config.toml
n_layer = 15
d_model = 576
n_head = 9
n_kv_head = 9
head_dim = 64
d_mlp = 1152
vocab_size = 31726
activation = "swiglu"
norm = "rmsnorm"
norm_place = "pre"
norm_eps = 1e-05
positions = "rope"
rope_base = 6390.0
rope_fraction = 1.0
qk_norm = false
attn_scale = 0.125
bias = "none"
tie_embeddings = false
parallel_block = false
init = "normal"
init_std_qkv = 0.0189
init_std_o = 0.0
init_std_up = 0.0189
init_std_down = 0.0
optimizer = "adamw"
lr = 0.000778
lr_mult_qkv = 0.5
beta1 = 0.95
beta2 = 0.98
lr_head = 0.00469
grad_clip = 0.5
warmup_steps = 256
schedule = "wsd"
decay_fraction = 1.0
decay_shape = "pow"
final_lr_fraction = 0.1
batch_tokens = [65536, 131072, 262144]
seq_len = 1024
doc_mask = false
train_tokens = 1164000000
steps = 8265
dataset = "wikipedia_en"
MLP neurons of a small language model. Each row is named by its layer, matrix (gate and up: input weights; down: output weights) and neuron, and shows model dimensions 144-271. Each number is 500 + 40 x the weight over its row's rms, rounded and kept within 0 to 999. Numbers have three digits each. A neuron's up and down rows have the sign that makes its largest values positive.
After each neuron's rows, "fires on" lists the tokens most often at its 100 highest values on Wikipedia text that the model never trained on.

L11.gate122:501465468493480440496461503535493488528532517584472534472556502488515537450455465504498503521500483418529477578482564528544543524484477461522525514435473492544497557478498494538439542560526490512529539507471450453550534448478486512451453540468498493493537531513498527571484478516463510550508499509534400591560465510537569602462546502517448487389446509467521460468454478450507553491548
L11.up122:448479484565523436412479534540465469506433448523433463498553516471469572427465471538500476483550507477477419470528483522489469529446547529496504485528499476555475484566503518430504538490459530469515573535519493493460472573575578479491525561535513538481516537482523456493423518438510526532496469520575497529468539436452429423514542503524510529461573509506463522462433456474470506535472
L11.down122:485500532468494491507547511500463518557502458566522544452488507503521532499555524530547521475497529475565512512470467415532457469526497455494511525503528458529392535471414429516451540472488495546456520501501532505544477529457573528509477485520531524468539488537458604554468540553525484443436480474509492457561487522561526535543517524462482530455509491526542469419484545440497515554517
fires on: " one", " an", " n", " Sain", " N"

L10.gate1056:511422547560474456490479471487481483543520556515473500439530451489531495490463475545494526568538518513528542484495434512541477506476528465492529477428515492493503488490497481558455464493489517505445438502403494552570495530508449538490537426498544525512489491436544563556522474540500471478522529453557510487509509494493550500495534530471521475486530463509503421511469509462431483445493
L10.up1056:498485511462432470496488546441526467534471493544506432518570408569560586495441468505503470539534528498491456553502545535550532550419419523506504501499497485527508487483479506448571484499498485552461537460543538506523515498504471509520527506578543493493520466506494538552488518490532464479517438475534505568525460444492445532541514550494531504502504496483495498502477555475562520450558
L10.down1056:463437546507493520412476433459453488404552543438506430518486504495508552513547441485539510498530529552431531507475523436457538494536495537534511518512565439486526390498518514467468520510464404487490468455492433475470565513454523514567555473499500494538486533589561535511542516479469509479491435520503469427505502525474489473540492542443400505522481502546474557517568491572449502500517
fires on: " |", "==", " and", "ons", " De"

L7.gate198:465457518498477531470472431463569497500529541479481537461516430538583480421528496459543505559500511514483489462400512497427521553564474549463578534455526479483576423531512433529557500606468475491488490482496472434505510524563475520483511442498466522488487523507494549512488434517484429499523488514521508508483529512463465533452483510500536569504495433490534547515522538488526595462506
L7.up198:419496502521472517444535416529494471426444500500493483491551481450556420455530438511585483571534527449520446465439542536522513590588479508488477541479480460602430442502540475491497557481445486488562552515454467466513543514479511474596511481518577549476615533453496447508491490515412496569469437510491419543524573607508463538541457464439523549487529466506453476448545538485520531505580
L7.down198:383450534585481548499580444529535481464461512489486505526498518480498410522472509478585485549482502568467432573467525523500484485508473484532530478511471480631456508492503493506502517500495499455552492528473449455487518450488475511540555511549563609560523534632531378467487495554468486545392458543495447508484455534501488546536423458453502557489582492527416510422536508462473482496547
fires on: "\n"

L4.gate780:499515615496506521533505530409481461504518513441435514497555532575478525486508439473471521514508507440471476517516548472498522485525554468467478479468484494489487474501532501475486499483498468462486476443508477502536480476552512453476523548434608515534589477480445459543509551511559483504529478486539482521535471463556604510488523476593504529479566482495459471512474441492507515576469
L4.up780:437517443522459472516486426531499483503519547517561486502448492462580524512545434527481461576491570508481535481444480530542559464515460529460493470473527522505500465471477457512480424532511509552502505560502517518480476483472444526485445467557441463549482495462535565513543524493461514489525511492483465460474510505547456466473442548458448511508490520459497472571520529479540523534583
L4.down780:488496519518501464554512468541547426533524544477489472502450498527504534510539433488529442556508561522509515526445551518486565469525465423467475496501501468462497493544495473502521433546505436538549516572513488508508523460431456483453464515554513455514511503465532510528487561486479465471488487448542497425532481483571522438433508486506509550467471478517536480528571501470525509517558
fires on: " life", " published", " activities", " lives", " lived", " Life"

L8.gate56:505429478552438497471503461485467523497512524450521481468532516517541527450596495494544542549619563524541550540457547544546553481572418474480529488491469533534542456481524455512515502555528556516506453462531481507549501474502454460470464538557473445450469493458533551531482470414480524521535513516525500514553520504477488547497534502464561509513478477513504531484504466459504505530602
L8.up56:455473511523430468461501439585419524430471537477566512538561528490561471525515481500516537552530546524550534534495452566520564492564504437467479486511523512507520495511489454504545473559495461552504465417515460480538487487553528473518413503489530509533499515460580442537512527502469549564541418521454481470440473524483550564488572476453536517500502522520451485523551536391467493445597
L8.down56:506506529519416524556539558611475554499521520500497510527524492514495477492536496533577531482509578527546536525481463514552524544572506490529486457507510472468510475512475448488519467538548477572453458443500497509511521507523489454498526528473455481542481501596537471504540553574480548505429458509483487459385430533431482514422553521489497540608520509498467469529470545404435456495556
fires on: "\n", " Party", "ay", "eason"

L6.gate102:527516457455473521489535452491418471511472415527492532503544422543435445428547476556506472496581499504482502536506487427505556502536553523442484432499418526529554462464551491508544562488468494435518457457421493510471469444493419588468465468504549433474417471522507515571474541518537484450480579495539551505539520483474468472561482489411484473501466489454504497475493487465458533496532
L6.up102:467469483537482563539477500489436467512485462584515589474541500598484537502530511543498482556549529522498510501514570486450475551539479576497446469435578496508500418522502498521534459519432473538454518471502544551500465519469581513461523459520545518491505460532437423500545473442533514515436487467520509561452513500508466492509539425459489548513472453547448489488543538444486479489527
L6.down102:464500495479467485545474525425494397494526520513492578500566520550475535498494527489469469515462537595470555497533548575447508544545431580566463505468592505499471441520530485526476463489468455568369477480496540519499467549471603493477526459514505536454502423548447432460525460505524489538369529463509467526456481443499503506499505471523500480495469496576436515489530576451479477453489
fires on: " of", "\n", " and", " in", "|"

L11.gate1032:460510583534468472482543518505492522562527472463499489432536483497447454501555544567536531520487486439508508523467465462570451518495508519468414485501479490471505480485549544490512514525514601532564479506499488509516444495539510501477539457439521537460561550537518552488423484502432546447492513484471487497518537455483459486488443483458551501515486535491488459528509539459572563514576
L11.up1032:512529431517514488470450526496536474488456475534543489472532443498392462438484475591485439488467502488514510559435515456456506468527535525482520477542509515485463414482505451503519498539526502556457476577475492461543507485514466563529488520530540506552468446469493532555471563520516538497488481522566493533498501510481496470509517451562545477542504497494519512459480491589497535483558
L11.down1032:540483496495527430442513537415458566480469485525526443456563482567554493477529519532425471448518459466444480468503527535543487412510503572487521490469533491499487497458546534492584444445538528492509523497517542485521606512494522472519477440490483554369489526422497476503526545525517434459689539442519535394501502488497501446470456508499523490547542559465483496437479472511566498430488
fires on: " |", ",", "\n", ";", " and", " ="

L6.gate537:465526450571404492486519521458398480517508426474486445484476497483538561506555473539575557509533531512476552534525458560540501540430557499455451449500455498535464424517518468507514525432542460467467493454464490522520465497474584542483458501503504457535442523512483516501577522469491478503485524456458480472524449513494532472489508468501491520476512515491486437573487491444498493501554
L6.up537:491491491436497477564446511515413424462568484456488521378572489430488524497565589500461552506520470529441554478496468483526493436537512546546561507489551560478488522553514506532549493482530523508532460532489579459505424599430427531489499481538510486537497518501507573453510526526534514471486485453507486409508512507547576488475503549590455528483544599489524533518517472589467482507462
L6.down537:509474530468491480516498471447492499434517556484506533457619502472488460492552609458482422488544512471489491438466487476497525413603500537496515525486535499514467477477509505506491495573439516441563545503500451422499459436544440459505513477584501571449482564304490474480445434486513483461688467563496511461509483508509543490504502506510534503519538550482490542501551443534472554475476
fires on: " first", " and", " |", " life", " where"

L7.gate388:522465451509547444451424408494461530506481453489522511541507459502583513535594537487480500510551471489457444540452502457562518515506419470474506462477505490493460509466474516505518523497484521561490541520462498531512514465518443451476450491470543465487524508458501520578517442520553478451540500508559519534504505534449580517507472493491493448526441461395471484560499412498518524501486
L7.up388:487467472481549482441503454561464525471483532520543520458453504515600462537518555538434527581559534505524448530433547502553530487461480527538501515459461455417427529526474492470552447470496516601570547507434464480550563477547483462505437536491510509498506530497563484554491447495493415493505422577509503559475511524537491547496461476541506444505485446476404496460532508554426496516483
L7.down388:461504528489548559517576527501521526462458581502527496448439503497484454479462477525454507595477506430501492556486522556508538420481494523560443595529460499480528491524527524468572508515479460497533557447526538485502533489476519509515520509487444507468469534748518450497459474533423429515276473544485490491472525447596406477466449564502532470494513478496483566436557531539404463507525
fires on: "\n", " that"

L11.gate1050:428450481470475441470477498537451522543558484526526455489421463558485535461529595541430521482504540495492510506526577577503555459528563432498479472518511472556479551534537541472430472525470499488494483519432541485499484560494507497455574484500477496495429510512518477453527487541481434469467545548487541491415441517413459489540415548493522554562496525436513479492570501494440488526525
L11.up1050:598502452451455493511480474501460511495535462550566585552489511515533492543569509488468498493534524481570511511586479449577493542440464579534491470456588541512465463531572515458546461472452539589434456451497509475523493521499537591496468504500544453485491440511449504484512488580465467508490527472481594463398472439473567460553484503494542488470451397502526534485499528480458499432464
L11.down1050:531551576467461450470555489513435463518477522519551550496490486587437531485446535423472514479506529488528486495542516558462535486503546484501477495481386503566444505561543535481503539509485503531485610423445523511499510469539533465543526497512477484440499481587528524502478520559428533459518493538525480467449474526464467492486443518415472465535473555438540447477508446545497519508484
fires on: " which", " that", " and", " where"

L8.gate1149:463480439522523486467499488468424528513399482491482455528506472503504508464454450568462509506475517571400478509555502475444486574566430590470460502500540472515554478482574469511463507530467521482486546503478485554509492499550501419462461471456454525449518422471485450490446454461388509493530476573549504529536529514503539508448468517469586508502412453414470458437523434435461523492507
L8.up1149:465417504542462500436548409441431472452485508526547542439504515494526476436483493508505474496536558473478466570551542566490513478579460501537474518500442447582495498502497479491459428515528426518530585459502499528604467464498491472494506471571550561491517508472548449529541479517424486529479501478451448512454526488560519522512457460511477584489464516467435466485555531491488555471565
L8.down1149:485503481531550588429517417450455557464480471540543502450494423495537472451440484521559506546483518544554503500504572513482486458511497528578495520476434483583524492534486541482496493530510503462463466512494496535591432474533486526524554471529523551528486521514515474517518493495429530546410586486489431470547520466546489525524472464478518520513557446483448435542479499545529531552582
fires on: "\n", "==", "==S", "==B"

L7.gate102:493504530526513456495468492485483530506488461452443528489516445581492481418467491445509456522490532548570502474482578478525558502537470504486573507480554582510571465490483406515456470542450495552456529569519473476555472509533486468500498523432430528500515442490453548514532490517480538509571491543515467489516509507491500515482563477531579463543446527512554559456513538485501505500515
L7.up102:485419500506571501488562519550438491389497456434526504503503539466480434471556472504514473570522544560525481447478519536478490495549505491488536442461497469503483526495473477466401513506518480569503539532490482468535504536495515453458462528455462619471563531503497510436466489527508560539538432481468427488518488569419550494499477429555529523556443560545505504534508591521470499414529
L7.down102:444414514553489559467591527516510531465453520452493577517530467440540475497507480526510523551589511484457448468478430499461461493565469595429473455510495432452438500525538539422503521499588475522542551432479524528485543469470455495444495472537561509535453531477571420527426490521551457543482477484456491478589433539460533471485468441503475529470523564514441472557495535435504504438450
fires on: "\n"

L11.gate156:453481537534565488464490463505478486596584505547473550453518505464503611505542461540559541464558585547543457513499450546525491494499544542567504450453455502535478471478574542469481474474471497491436570519433473474538498499552507520463476471480591455536514511502561532528484457532525545469473455460477526526529504550480535489448569440486522495547473489492461429496521409514489563487496
L11.up156:472463504477417556525530435446532481574509516583559511465530463524530514475486461536527480484527516498527485497469485527511530534504502512450558498508443440489459441507452502503501455493472399513531508461409566471540480531453540499489556551462508470477509485501510415527475468468493475470469485496496514583482455480430515443540493481459560563482455464512524449519473547515478464488517
L11.down156:546501493506502648527490458474519379444487451471561480504552510520492440572531478469473450441522485483493503495516457440533509512515518537512457504515508445523482539482488491496492557483461472460474487496537502502501493547519446517541518538499459501477478514741492543535474497458448548478164528462498555532527486469522487582545525520537557515476555486512445547510522511524494489492514
fires on: "\n", "|", "=="

L12.gate332:537455529463482449490479523511533487543483503515539534439508478480524487482542484594540485506473520480596497487622568481555494537484457475505492445470533565522484414532513481461482500452477571469500470492462538386522513585510550552471520481568509467529495573502464492524510480554554483459490568411551576564450513483479508500425525505512560531539494422484545443480520479564496486500546
L12.up332:502513551508474539602535510483531520508437557491438507565479546473451501551487559433536465576612415418496544499510486490466505533478532521497511508513471469467496468537469527428588524430486492576477508480458485547502508492449534510523525410546510500492514518523495556484499521440513521511500461496488482493520579506491529480463443529507486455500507438531444564543475492511586534480511
L12.down332:462541528493467376455504474506426457471513523431493546492480478518440510477468532488419478428511515566485509407533520440485469461520514464490516517593425499528472496477574494459429455519510495484449465459431519540478511512508520513536457477438519445519501455556470442507519517444547532505471545506466493524445502539523515463497452491577437501525529529487472479519555481565468476459484
fires on: " as", " and", " &"

L7.gate81:395511483472495509401515459513477482508505441477421455527498487535521528361523498435547522560550581493467489488556467517423520483567472529494575487525496559518519416467557540522528573530441516424422513510556492513508497502486515433468485513462455500451507483512464478488392470498493470454514560501522506539550530553495483549478511477557523561507433458429482511496486492480470492449544
L7.up81:485522484549473479444547477549396505439542476438547560504531441526498461548531513470532500514531562493499440515534487592526526486500443477439466512501540509539490461471514517588544453503485498464489504446529556470519540483494504441491456523479506448488494477513481485484484543432475547502507512511428508592511465574530509534562530449527534570484490459490435544507528529484491477492557
L7.down81:550544538538534479493498478488508427447485462480518526523574492472474523513559485487521506534535486518530443580554539527524459485480459529499493487499521445485480463463473530597473515526472494474458434473544523422536497430508539435502519527500438456436451473592501462476498483517503533490419532438479483541485482513570526520579578503480571517517530494475438556484529530473495451474590
fires on: "\n", "-"